config.yaml
n_head: 3
parallel_block: false
extras: ["capped logits"]
lr: 0.00305
train_tokens: 228500000
MLP neurons of a small language model. Each row is named by its layer, matrix (down: output weights) and neuron, and shows model dimensions 32-127. Each number is 128 + 32 x the weight over its row's rms, rounded and kept within 0 to 255. A neuron's up and down rows have the sign that makes its largest values positive.
A block is one neuron, or neurons of one layer that tend to fire together. Before each block is what it responds to, as a language model described it from the Wikipedia text at the highest values.

Fires on short vowel-plus-s pieces inside words, such as d-os-age, cl-os-ely, L-as-er and Yug-os-lavia, and also on "that" and "of" opening a clause or phrase.
L3.down451 [150 122 144 107 100 136 128  82 122 114 151 168  88 127  93 173  92 128 141 178 158  98 122 102 150 147  90 117 168 141 105 120  91 116 139  68 123 112 111 120 164 145  33 120 123  92 120 107 113  79 125 122 130 153 122 133 190 166 132 126  96  63 143 119 147 156 118 116 103 147 177 139 134 154  91 109 120 102 112  76 128 123  54 169 121 177 163 115 110 119 113 122 157 136  77  86]

Line breaks ending a "- Field: value" infobox or bulleted list line before another "- " item (Country: Slovenia, Type: Church); weakly, mid-word pieces like Tre|as|ury.
L4.down95 [121 134 185  92 139 122 137  68 106 120 150 151  83 103 140 154 131 139  96 115 116 166 139  96  74 135 135 107 175 113 103 177 176 111 125  87 123 161 117 120 169  67 160  35 155 126 110 104 149  92 144 176 144 133  93 140 133 219 128 169 149 154 120 165  61 147 123 145 112 165 237 119 121  96 124 114 112 169 180 143 169  90 153  88 102 134 199 129 134 124 177 108 161 137 114  90]
L4.down398 [ 92 127 161 116 146 153 132 120 108 113 112 131  79 162  65 151  90 136 139 100  33  91 163 118  92 118 151 101 130 117 155 110  98 101 117 106 151 162 143  91  84 113 112 133 133 108 110 141 157  83 192 115 131  57 177  77 150 121 125 136  66 101 152 187 128 152  99 125 135 141 133 128 144 168 161  76  89 124 166  79 123 127  96 108 121  71 112 196 168 106 102 102 122 135 106 130]
L4.down476 [151 141 161 160  80 145  52  93 141  83 102  87  99 138 133 104 118 118 153 182 128 155 105 142  92 142 168 138 115  97 167 118 118 154 161 112  72 159 158 139 150 123 157 111 131 155  87 155 138  97 117 139 109  82 163 137 177 148 125 180 123 127 102 110  98 107 141 130 183  98 139 182 125 116 127 113 169 131 139 138 130 167  93 118 123 111 186 143 106  82 102 109 110 123  57 166]
L4.down486 [132 133 214 122 169 149 118 127 124 169  75 151 144 160 130 139  92 105 124  86 112 119 113 148 145 119 165 138 154 163  96 132  94 147 142 158  96 200 134 132 151 102 125 101 100 103 171 188  96 196 119 110 158  72 111 126 110 105 123 178 144 102 147 179  66 135 134 127 126 143 144 184 149 122 117 174 155 119 168  71  53  81 173 164 118 158 152 223 186 139 158 158 193 146 101 199]

Month names and similar time-point words just before a year or day number, e.g. "in August 2006", "July 10, 1984", "till 2011", "end of".
L4.down115 [128 160 207 117 170 188 104 151 138 145 168 103 147  82 106 147 107 192 164 119 152 137 173  93 163 113 182 146 131 115 134 119 137 102 119 109  82 145 171 138 160 102  95  71 123  97 208 113 152 125 127 174 137 191 143 173 120 146 178 156 150 145 169 105 139 164 160 128 133  93 113  93  76  64 110 100 116 169 135 107 152 115 139  91 123 120 144  95 125 170  99  68 135 128 127 128]
L4.down274 [103 137 145  99  71  95 118  79 148 165 171 131  95 109 156 113 126 157 152 108 124 139 186  93 126  92 151 114 153 122 180 127 105 156 119  83 131  90 136 115 162 109  88 104 135 118 168 133 164 163 136 113 135 168  92 120 179 111 133 115  75 156  97 151 114 119 147 117 122 172  82 116 201 178 177  89 108 175 152 121 128 175 135  93 106 157 168 100  76 143 148 140  83 110  89 136]
L4.down439 [131 144 110 105 157 154 105  45 131 109 129  75 135 115 117 140 119 145 117  98 126 113 140  90 137 126 162 163 176 150  85 123 163  98 100 126 132 140  92 153  98 102 157 139 132 114 141 151 155 178 121 134 119 113 110 146 128 112  99 137 131 117 126 121  65 149 171 127 113  67 206 136 139 249 148 209 146 172 121  60 128 101 106 122 167  93 111 137 151 127 114 214 104  83  38 206]
L4.down448 [104 153 122 136 126 127 124 116 152 108 173 108 130 143 159 144 171 115 156 138 104 164 138 128 134 156 165 116 104 119 133 111 169 142 152 135 158 137  83 167 136  77 138 116 168 124 125 113 141  95  63 147 141 115 100 158 153 106 136 118  88 190 129 118  88  97 105 146 130 136 168 122 115 195 113 122 141 128 147 107 117 127  92 190 121 172 160 155 107 110 104  93 140 165 171  79]

Tokens right before an expected date, place or object: colons after infobox fields (Born:, Date:, Opened:), verb endings in narratives (tells, dating, confronts), sentence-initial In/From/On.
L3.down309 [125 123 111 147 147 180 144 114  86 199  87 135 154 166 147 214 217 141 138  82 116 140 171  87 165 132 163 148 115  70 154 154 132 141 158 126  84 133 100 107  82 135 109 130 149 146 189  94 137  62  67 108 100  73 154 162 121 130 134 169 205 147 138 135 150 161 135  96 101 149 112 106 122 255 113 142  88 120 130 100 108 142  71 152 164 119 102  77 158 194 144 125 151 131  94 136]

Final pieces that complete nouns, often plural or in section headings and before "of", such as -ations, -ances, names, life, end.
L4.down109 [148 110 157 139 165  99  99 134 158 103 103 103 182 148 136  89 120 155 138 115 109  99 151 137 175 167 161 175  99 167  90 111 117  81 102 103 153  91 126  77 103 160 155 160 131 133 117 119 104 132 143 137  97 211 142 140 165 132 122 119 172 126 150 148  86 159 134  89 138 190 103 116 102   0 136 125  94  37 130 193  91  87  74 117 128 162 138 161 128 156  73 107 115 101 149 131]
L4.down147 [142 147 129 171 104  74 119 101 142 127 141 134 123  96 104  94 102 128 142 158 112 163 128 134 161 103 151 125  99 111 161 168 146 132 146 124 138 146 144  75 198  91 102 173 125 102 208 100  83 163 152 100  62 107 118 118 109  89  70 166 140 123 114 117 108 132 192  33 135  85 158  95 194 207  65 134 162 106 167 146 175 129 126 148 159 104 204 169 131 135 148 150  80 151 107 171]
L4.down436 [177  84 179 162 127 140 110 123 141 144 150  96  83 185 118 107  81  78 113  95 151 184  99 112 108 128 128 143 129 136 131 138 157 167 118 145 148 148 204 194 122  71 161 198 119 163 183 111  90 145 145 165 182 102 184 143 114 131  59 151 140  59 143 141 155 140 106  97 126 117 106 122 112  90 106 121  76  95  83 147  76 150 126  93 139 103 142 108 210 170  69 121 139  84  85 142]
L4.down461 [166 137 101 155 147 148  91 157 166  88 114 126 109 171  62 143 147 164 124  67 131  84  76 137 143 209 145 202 112  82 124  99 118 170 156  82 133 143 166 141 131 104 178 189 208 141 119 116 105 126 156 165 144 150 181 174 137 177 160 130 136 104  82 101 155 120 119 190 109 160 160 136  88 163 142 119  99  98 158 174 123 104 132 132 207  80  87 138 131 164 128  68  91 125 126 125]

Final piece completing a verb stem that is split into word pieces, mostly before an object or suffix, as in deliver, relinquish, maintain, steal.
L3.down100 [140 173  89 163 138 163 112 151 123 115 175 113 168 110 124 152 153 183 103 124 134 159  89 127 155 124 144 154 118  92 130 131 141 118 165 122 125  99 184 129  88 218 112 139 116 200 116 107 144  85 126 155 124 168 183 151 152 134  79 131 157 154 130 178  93 102 152 132 112  94 124 125 136 234 128 126 151 121 140 168 117 113 170 160 125  92 134  92 104 138 151 158  89 124  85 102]

Second word piece finishing a word split after a short prefix, strongest on go+als in football stats (goals), also sc+ore, sp+ot, del+iver.
L2.down10 [110 148 106  86 155 142 126 121 108 135 146  86 112  81 138 137  77 147 122  84 167 107 168 102 120 182 158 127  79 116 181 115 102 177 150 136 111 161 129  86 115 112  83 112  99 127 106  74 122 100  61 109  85 122 143 145  76 177 120 137  99  99 149 115 220  85 131 156 179 124 149 119 136 100  99 126 139 132 140 169 134 166 163 135  79 129 166 147  71  87  92 176 182  91  87 153]
L2.down150 [ 99 141 120 172 147  42 128 147 130 176 162 175 186  95 142 102 202  96 127 137 134 148 120 132 148 100 172 170 128  96 130  96 151 133 154 165 115 102 100 104 104 174  74 187 133 140 192 112  89  98 178 167 137 125  90 127 119 129 156 100 182 100 125 155 138  71 122 125  91 136 161 115 168 234 136  70 169 158 171 151 118 153 152 147 142 104  63 147 149 158  98 153  85 159 155 142]
L2.down176 [191 153 114 112 143 175  96 131 143 134 141 171 189 187 131 155 141 112  98 164 105  91  68 169 148 102 149  95 151 152 101 128 147 148 120 149 142 175 163 114 121 105  96 141  76 153  99 188 118  74 119 154 151 136  71  94 137 173 116 173 153 176 140 133 119 140 161  64  72 119 112 140  63 153 157 134 168  93 112 124  94  83 140 128 123  36 132 109 191 117 154 103 136  95 131  86]
L2.down184 [114 157 142 155 171  79 125 154 154 205 150 113 101 206 123  74 119 134 138  87 131  52 124 131 127 146 170 118 110 173 143 151 168 160 133 120 164 108 125 171 159 161 115 108 117 162 104 115 197  85 144 135 116 144 139 109 151 196 112 179 157  94  88 144  91  89 150 124 143 143  97 140 105  99 166 205 197 147 145 133 122  71 137 121  96  94 112 172 159 138 133 118 147 128 104 160]
L2.down205 [ 74 130 122  60 180  98  80 138 105 137 168  68 115 149 123 116 138 120 120 112 148 105  92 128 129 154 132 147 166 101  56 194 141 125 170 140 110 160 154 120 203 117 138 127 144 137 151 166 117  82 164 144 124  87 123 190 156 203 134 145 109 132 109 128  96 109  84 105  71  90 144 192 118 204  91 147 162 138 155 141 127 163 116 121 139  83 120 122  69  82  87 141 115  93 140 240]
L2.down220 [197 109 143  98 128 110 103  68 137 137 177 113 156  91 158 172 115 119 109 119 127 134 130 183 119  66 117 150  66 185  67 140 124  82 121 166 154 203 122 124 142 155 102 124 106 118  90 177 155  91 134 153 105  57 114  89 121 128 150 119 119 121 147 125 145 195 166 197  97  89 139  99 135 134 176 162  85 115 133 118 134 118  85 143 135 147 153 155 110 118 167 140 181 138 126 113]
L2.down325 [ 39 117 149 126 135 131  80 136  93 104 153 149 181 130 124 116  88 168 104 147 170 165  84 113 125 143  91  86 134 147 123 116 166 142 114 100 140 129  95  76 167  90  61  71 113 131  78 101 128 118 137 169 156 153 123 132 135 123 172  96 126 139  61 115  91 125  68 145 171 154 115 115 185 136 125  88 146  78 111 127 136 172 121  96 140 126 129 161 130 129  42  81 146 129  42  83]
L2.down373 [134 138 124 142  82 149 128  50 139  94 106  72 176 127 111 133 128 183  96 185 126 192 102 130  68 100 154 126 117  76  78  81 156 119 130 127 120 181 169 114 120 114 103  80 110 132 136 147 153 125 147 124  87 151  59 130 152 153 105  55 141 164 185 100 166 150 163 112 112 142 198  68 144 149 115  80  60 118 107 142 105 154 177 131 154 114 120 164 128 112 127  98 136 181 112 187]
L2.down387 [ 85 128 145 125  51 171 153 104 105 155 145 109 104 110 234 127 153 116 111 134 155 106 155 152 136 143 110  53 134 112 177 148 141 110 154 147 134 185 112 138 163 113 120  87 178 153 101 100 130 177 154 147 111 140 118 118 151 151 145 181 109 123 143 118 134 124 120 149 115 128 143 122  88 228 108 110 109 166 120 164  99 165 125 188 161  91 105  95  96 123  84 176 190 137 105 166]
L2.down402 [108 123 124 205 119 142  86 107  63 154 144 146 181 146  61  89 133 173 116 166 139 176  86 184 139 146 190  92 157 134 145 123  99  94 121 105 155  97 116 134 172 129 140 172 138 205 183 143 134 145 110 130  89  89 127 180 113 136 144  89 133 153 156 137  89 143 119 115  79 124 184 184 192 179 152  75 168 139 136  77 135 134  93 175 128 105 159 139 157 128 156 110 167 101  73 155]
L2.down416 [127 112 115 106  95  97 127 168 124  82 186 151 206 175 110 141 125 142 111 144  57 118 169 188 132 163 120 175 127 158 125  87 160 172 109 101 161  89 144 128 106 169  83 171 148 171 138 122 131 103 110 136  66 132 170 146  42 148 127 142 145  97 116 125 169  68 126 106 151 122 128  61 126 200 152 139 114 122  71 119 124 143 122  72  95 119 175 152 127 122 171 122 149 168 104 167]
L2.down431 [133  99 138 170  93  81 120 136 114 170 137 174 128 176 141  82 115 106 158 132 200 140  93 111 166 124 140 109 106 157 134 101 155 114 163 128 112 150  90  90 137 104 192 162  93  74 145 143 111 172 118 154 104  92  62 116 143 107 173  96 143 125  87  98  82 194  73 171  95 156 118 193  98 237 105 151 186  94 120 113 214  92 130 141 142 140  98 127  98 127 142 126 144 113 163 139]
L2.down452 [139 162 179 113 130 185 113 131 129  85 132 119 162 164 110 118 132 164 152 113 133 126 141 134 185  90 104 106 150 123 161 148 116  58  99 133 124 141 160 136 117 114 138 154 127  84 104 117 147 142 122 155 186 160 176  74  98 155 141 118  60  74  64  90 111 113 130 167 128 106 177 145 140  69 124 144 114 143 152 143 106 152 134 158 110  84 114 120 111 131  57 139  70 150 107 174]
L2.down460 [105 151  96 168 129  86 176 144 135 134 110 148 149 118 161  93 155 135 170 112 153  92 168 142 101 125 100 112 134 156  60 182 130 138 152 158 167 122 173 172 155 170 116 119 146  90 191 119  85 160 142 128  77 135 118  94 114 175 100 156  92 114 148 154  93 122 183 127  97  74 100 134 138  42 172 126 131  85  76 117 124  97 164  93 132  64 142 142 157 144  79 111  31 142 108 146]
L2.down484 [135 159 127 185 103 100 155 115 154  80 154 156 139 137  91  93 222 114 137 121 134 185 129 148 164 147 138 181 115 137 117 134 115 113 138  97 162 123  96 147  80 127 156 172 178  81 139 130 126 139 144 109 159 148 141  97 141 108 107  86 197 128 114 145 143 131 111 134 100 125 124 138 160 167 119 118  81 104 115  82 151 107 171 183 153 137 138 131 186 183 148 151  85 135 108 118]
L2.down501 [133 127 112 132 102  67 146 132 172 142 134 118 145 122  73 150 127 154 121  65 159 149 133 138  85 157 135 128  64 156 118 132 140 156 126 112 122 183 159 163 119 127 139 165 153 141 189  55  88 150 146  92 196  68  61 143  77 172 159 120 184 120 129 143  98  85 127 127 126  72 157 154 120  70 102 105 142 160 136 112  93  74 121 110  88 170 147 132 148 161 119 194 118 173 167 161]

"born" after "was" or "(" in biographies, plus phrases like took place, took office, Died:, Location: that precede a date or place.
L2.down11 [141 139 130 125 119 158 167 168 177 126 137 173 151 124  82 118 132 176  95 109 132 124 155 165 150 139 111 120 151  71 108 123  94 140 145 197 107 105  90  72  85 146  77 185 155 137 115 112 148 145 105 165  90 182 118 142 108 142 100 121 147 120 131 156  92 103 196 169 102 143 135 130 178 144 117 129  79 128  97 141  65  91 133 120 167 161  85 125 175 137 147 146  54 132  73 125]
L2.down14 [136 145 157 142 132  92 118 132 162 134 108 199 124 109  98 166 121 105 121 149 165  82 146 126 206 107 128  84 142 132 155 127 104 131 133 159  69  67  99 131 114 115 115 132 157 144  43 145 117 123  88 114 159  82 126 102 123 125 121 149 120 115 129 155 143 143 117 109  23 133 129 123 187 149 146 107 164 110 117  73 103 140 102 110 227  80 151 138 125 116 128 139 145 210  86 106]
L2.down27 [123 135 117  71 211 164 157 119 132  85 120 103 142 102 118  89  88 156 122 127 108 134 161 122  97  87  92  98 151 138 113 123 120 160 129 100 130 188 138 142 104 131 144 168 193  97 128 142 134  70  98 100 144  88 107  89  89 150 177 121 151 127 112 104 165  88  93 144  97  86  90 111 181 143 177 154  73 147 170 130  83 110 182 105 144  93  75 129 136 135  94 170  90 142 136 178]
L2.down32 [122 129 117 143 130 105 168 156 108 134 132  72 118 128 111 133 122 186  78 105 146 129 126 140 127 146  85  79 139 159 133 106 137 115 109 139 177 121 120 155 139  60 131 110 134 144 175 103 202 138 110  86 161 123 155 110  94 225 158 155 149 152 141 127 129 119 236 115 123 112 135 127 145 120 165 103 100 154 110 137 148 145 151 113 136 128 124 147 103 131 148  49  98 139 127 129]
L2.down84 [137 157 104 148 121 108 141 192 163 110 126 172 145 127  90  64 141 109  95  99 108 102 138 120 110 174 117 146  39 185 131 106 136 140 164 189 111 109 159 157 130 125 116 100 126 113 203 110 174 176 101 136  71 129 124 179 182 180 149 110 111 148  93 165 154 187 137  82 113  78 116 175 111 179 126  93 152  71 137 137 167 128 146 109 164 122 109 101 151 164 118 182  93  86 155 154]
L2.down198 [ 85 159 112 109 120 125 127 132  74 141 128 142 124 171 129 189 161 171 125 117  96 133 127 101 110 178 109 164 149 133 113 123 202 133 121 145 142  86 130 137 134 124 157 128 113  93 131 168 100 114 139  77  81 149  99 100 109  99 148 178  75 121 143 159 200 132 130 123 127 181 172 130 101 214 101 161 128 123 152 121 157 153  90 180 201 164 102  41 185  73 162 135  98 102 123 139]
L2.down254 [ 99 149 191 155 116 150 119  90 121 144 117 125 159 109 111  91 151 129 152 121 102 124  99  90 126  91 123 124 106 137  91 140 138  47 131 112  90  73 124  98 158  88 146 152  97  96 145 179 100  84 101 112 153 152 166 101  68  35 134 126 106 133 136 166 160 121 134 141 130 162 116 136 112 118 142 172  99  38  94 135 143 136  89 144 156 155  64 137 114 189 118 171 146 105  80 112]
L2.down315 [132 138 138 133 115 119 142  93 135  92 174 150  93 112  82 132  77 125 116 136  88 165 107 104 113 144 123 179 168 197  92 148  98  73 175 150  86 102 162 132  95 102 113 199 178 113 111 132 180 145 118 145 172 112  67 180 165 110  78 168 119 152 176 152 153  78 129 110 116 140 137 124 164 114  72  54 124 162 138  96 159  88 202 105 139 127 159 134 141  38 147  84  38  99 115 136]
L2.down330 [113  99  91 101  93 138 100 124 130 146 151 128 133 163 167 100 114 134 107 141 108  78 104  81 151 144 130 140 119 150 131 140 170 124 124 132  90  93 121  93  95 116 117 141  85 111 127 127 154 117 121 179 113 130 121 138 132 178 115 117 133 105  75 141 127 158 182 125 120 145 135  78 144 255 132 103 144  87 130  90 119 149  88 117 114  46 113 112  87 122  91 107 157  81 157 123]
L2.down361 [118 107 163 127 168 192 129 149 161  92  77 180 152 103 150 150 147 110 105 105  78 144 169 124  96 155 101  95 126 128 118 202 138 115 152 131 111 106 179 159 198  80 164  87 136 137 177  82 125 106 128 146 194 163 126 143 136 180 114  93 106  98 160 156 154 156 126 118 180 150 179  94 101 142 185 109 107 132 135  90 126  99 148 128 103 161 133  92 125 211 101 132 157 103  82 142]
L2.down386 [ 98 135 158 164 111 174 150 157 121 135 137 181 159 118  89 146 153 184  58 115 120 137 119  94 110  93 136 119  93 145  69 142 122  92 155 132 116  96 119 175 121 145 176 174  77  88 147 109 106 123  63 160 150 120 132 179  78 126 150  76 115 153 155 176 118 136 115 131 148 126 103 132 192 124 211  61 109  61 136 158 153  84 109 244  96 159  93 121 117 146 111 123 141 153 123 170]
L2.down403 [127 112 155  77 112 150 130 125 118 165 120  98 116 111 147 149  92  89 166 135  80 116 126  77 105 118 145 134 169 125 179 204 115  85 140 106  97 178 184  76 148 172  61  99 146 125 119 136 147 122  96 170 109 100 123 187 111  83  82 122  53 143 124  95 119 108  75 149 143 114 135 114 163 172 101 136 130 133 133 147 127  89 138 128 132 160 155  96 119  90 116 126 100 130 140 132]
L2.down415 [ 78 194 102  90 123 148 110 148 212 144 133  63 130 180 123  74 144 101 158 159  54 123 133 103 136 123 155 147 107  91 176 125 148 160 124 138 129 118  96  88  90  97  87 167 145 120 103 128 182 130 104 107 143 112 117 116 106  92  98 162 126  62 210 150 194 158  90 159 127 138 104 119 171 102  71  83 134 123 136 205  99  80 146 111 128 142  72 146 167 131 120  89 108 107 122 121]
L2.down437 [139 155 117 179 144 157  99 149 134 103 142 102 134 147 134 136 122 126 164 121 132 144  86 169 153 108  73 152 160 136 103 155 151 114 100 135 120 173 163  83 178  51 187  82 154 137 140 138  92 149 129 127 117 133 131 174 157 117  90  87 122  71 119  91  74 142 108 129 115 143 123 207 136 232 154 137 123 116 181  53 158 131  92 132 118 123 196  90 140 132 142 109 143 128 106 156]
L2.down461 [161 111 147 169 145  89 134 135 111  91  86 129 120 167 110 132 173 167 182  54 116 138 201 126 120 129  93 118  96 127 102 112 119 159  98 111 133 152 146 142 148  80 142 122 133 118 113 108 110 147 130  38  65 152  66 166 124 170  73 133 122 126 133 168 125 138 135  74 154 107 134  72 102 156 145 159 116 140 190 120 101 106 155 151 149 163 113  69 108 121  71  95 121 149 165 125]
L2.down489 [129 162 120 100 137 134 126  98  80 104 134  91 143 110 107 107 122  86 119 120 150 110 114 129 160  90 151 176 108  65 118  76 165  52 146 109 137  53 149 115 178 165 150 140 102  22 153 110  49  75 104 129  87 197 147 177 140 132 118  88 127 135  83 125 118 162 148 159 103  79 135 124 101 123 149 167 110 195 104  59 124 113 125 149 105 148 168  99 126 107  96 124 141 140 163 148]

Word-internal fragments, often containing s (is, os, ess, ys), in split words like leisure, decisive, analysis, Press, religious.
L2.down23 [ 88 155  96 109 113 111  91 131 130  85 143 148 117 143 123 135 151 192 110 150 100 175 113 158 166 106  85 154 182 125 126 197 182 162 138 104 120 100 148 129 134 128 159 102 198 105 176 167 107 118 108 142 117 147 104 158 127 150 100 129 142 128 170  89 158  78 141 153 152  90 166 170 173 255 165 116 105 147 170  99 134 102 125 105 109 101 136 158 164 143 138 108 138 159 153 125]
L2.down119 [109 110  76 142 120 161 122  93 142 128 169 155 149 142 147 198  92 124 121 158  86 137 193 151  75 126 130 164 145  91  98 112 116 131 133 101 116  71 128 126  97 161 151 209 118 138  72  96  99 145 149 160 152 171 121 101 147 149 151  77 121 146 150  65  97 135  82 174 153 146 105 100 127 207 152 123 155 110  90  66 170 117 113 105 128 174  96 147 137 148  81 111 139 167 116  95]
L2.down185 [134 161 149 152  94  88 189  88 136 112 125  84  71 101  75 127 119 149 105 128 158 162 153 223 144 191 137 118 122 123 164 139 148 131 242  90 159 112 112 147 133 124 155 119 147 133 141 103  95 111 101 105 173 103 109 117 109 145  48 156 127 104 176 131  89 137 107 128 138 133 181 112 106 148 102 162 118  93  98 158 134 101 174 174 121 100 162 127 157 163 161 112 125 161 136 171]
L2.down197 [164 122 182  83 144 163 134 114 129 132  86 129 141 111  80 105 123 106 124 112 140 120 117 143 149  84 111 189 194 111  87 141 138  75 104 103  85 138 130 109 168 180 147 130 167 122 116 115  68 170 184 142 124 153 127 138 105 124  43 109 155 102 126 198 127 124 115 168 134  86 119 137  65  90 201 168 150 141 208 136 153 151 144 159 148 125 147 149 136 156 152 215 177 115 149 123]
L2.down230 [138 182  78 137 162 182 175 150 135  97 147 123 219 142 137  80 107 136 145 119 128 124 121  79 150 172  97  74 100 155 164 139 139 136 114 163 166  87 101  77 103 125  86 149 153 194 139 100  93 146  77 121 146 103 193 108  65 163 128 199 170  94 114 141 104  98 119  73 168 118 118 179  91 159 140 103 117  97 129 174 185 174 105 104 184  73  79 161 168 126 104 121  86 131  61 120]
L2.down253 [142 192  99 164 112 128 143  77 178  73 101 135 126 105 133 165 138 120 149 117 107 126 213 129  94 144 156  79 103 152  71 131 150 144 111 132 132  96 140 141 106 112 156 174 143  75 165 130 119 143 159  62 126 179 110  92 130  98 112  61 106 105 133 128 150 163 192 101 133 148  78 112 105  90 114  58 162 129 156 117  99 133 104 128  44 145  82 154 165 199 134 205 148 141 162 131]
L2.down260 [120 137 153 121 127 120 100  87 107 132 193 109  89 157 120 182 136  89 148  68 148 130 128 101  94 132 129 121 190 133 116  78 113 129 158 139 120 165 111  86 122 105 174 180 153 123 120 117 150 144 139 191 211 137 108 154 127 155 119 136 124 140 109 106 117 112 132 171  98  50 124 103 150 241 154  84 164 141 118 115 165 140 127  90 113 147 131 119 153 113  69 109 104  85  96 180]
L2.down269 [207 157 163 130 168 146 108 184 119  67  98 106 138 178 113 160 144 118 132  68 131 101 172 155  99 161 101 174 173 112 106 134  71 117 139 128 149 133 162 165  97  83 197 112 131 127 197  72  97  94 155 127 168 170  92 158 141 153 121 126 148 122 120  77 153 165 151  78 110 129 100 109 131 188 133  84 112 143  75 124 125 151 110 168 157 139 141 117 124 204 147 150 132  91 141 112]
L2.down284 [122 127 101 167 120 200  99 157 137  98  88 178 159  94 161 111 116 139 155 141  89 166  90 123 109 201 130 121  80 190  90 134 102 134 101 235 170 145 143  67 108  93 123 115 114  99 188  85 143 111 103 165 118 135 149 161 154 137  75  99 111 114 133 135 106 197 108 127 141  69  97 105 171 151 166 115 121  37 127 133 169 122  60 113 137 172 156 127 155 131 107 121 148 144  76 157]
L2.down293 [ 57 194 104 169 155 190 157 158 121 125 123 154 115 146 141 173 128 136 133  45 191 132 159 196 111 128  57 138 108  87  73 112 154  96 107 172  75 155 114 115 107 122 120 157 111 120 122  77 163 109 181 179 175 149 129 188 103 143 111 160 114 182 138 123  51  78 149 112 131 100  94  97 143 159 184 105  83  56 117  67  98 130 160  93 113 113 159 151  97 151 182 173 111 171 159 144]
L2.down298 [168 147 177 113 192 139 140 148 217 103  98 163 161 125 103 126 128 142 163 131 186 157 102 105 130 191  87 167 203 176 110 174 118 101 129 134 127 148 108  95 150  90 116 122 121 169 148 185 146  69 157 156 150 170 123  92 145 113 142 162  98 132  97 102 146 161 143 172 116  89 123 175 129 125 123 129 144  91 140  81 131 130  67 123 144 159 162  96  94 128  98 141 153 140  88 127]
L2.down374 [172  84 117 142  82 136 144 140 108 112 184 125  56 113 143 102  86 150 164 150  30 127 172  75 183 179 109 162  37  81 162 110 117  99 114 116 142 148 110  98 130  69 136 113 181 151 144 141 108 115 161 169 156 126 125 134 101 160 132 206 135 139 136 133  98 130 165 173  87 152 130 134 160 156 130 121 137 179 134 132 128 150  83 114  92 112 189 120  99 176 144 144 155 104 136 121]
L2.down385 [ 85  77 132  84 144 109 158 144 105 108 141 152  97 106 153 111 160 154 135 148 135  85 132 110 175 145 110 106 103 172 146 185 127 219 100 172 156 152 151  79 127 139 146  93 144 152  97 150 125 152 140 163 132 139 186  83 157 108  97 132 102 111 114 140 156 109  62 183 151 107 151 166 163 172 122 147 167 100 116  97 180 110 124 180 123 218 144 161 136  94 106 173 149 150  81 152]
L2.down394 [182 101 181 101  88 173 153 121  93 100 172  79 114 113 124 157 109 118 114 104 127 137 117 105 146 109 118 109 155 145 117 182 144 195 123  89  81 119 140 149  91 133 145 112 146 136  88  96 158 102 132 122 100 102 115  87  98 157  96 117 216 123 131 146  86 127  82 145 190  69 124  49 108 205 147 183  95 138 136 122  86  85 106 130 163 177  92  73 172 177 132 101 125 118 124 138]
L2.down422 [111 208 140 128 134  98 186  96  99 130 170 145  43  61 100 144  75 166  99 129 128 131 132 124 101 131 139  60 112 156 153 153 134 122 139 161 138 139 125 138 159  66 131  80 127 162 114  99  48  92 168 104 114 115 134 110 176  86  97 106 118 141 127 111 138 117  83 154 130 140  85 153 164  32 123 161 128 171 143 121 126 162  96 159 137  78  66 184 143 104 135  84 129  87  84 126]
L2.down491 [150  88 183 157 132 116 116 116 117 133 128  78 103 112  72 178 139 185 169 119 125 133 107 117 173  85 131  82  88 126 118 163 155 168 146  85 122  94 160 155 136 160 120 119 121 172 132  13  78 146 111 145 112 162 131  86 166 185 134 159  84  99 101 157 111 127  82 158 123 139 117 135 106 145  89 107 128 152 149 135 131 124  96 159 135 125 160 134  88 142 111  93 151 122 127 133]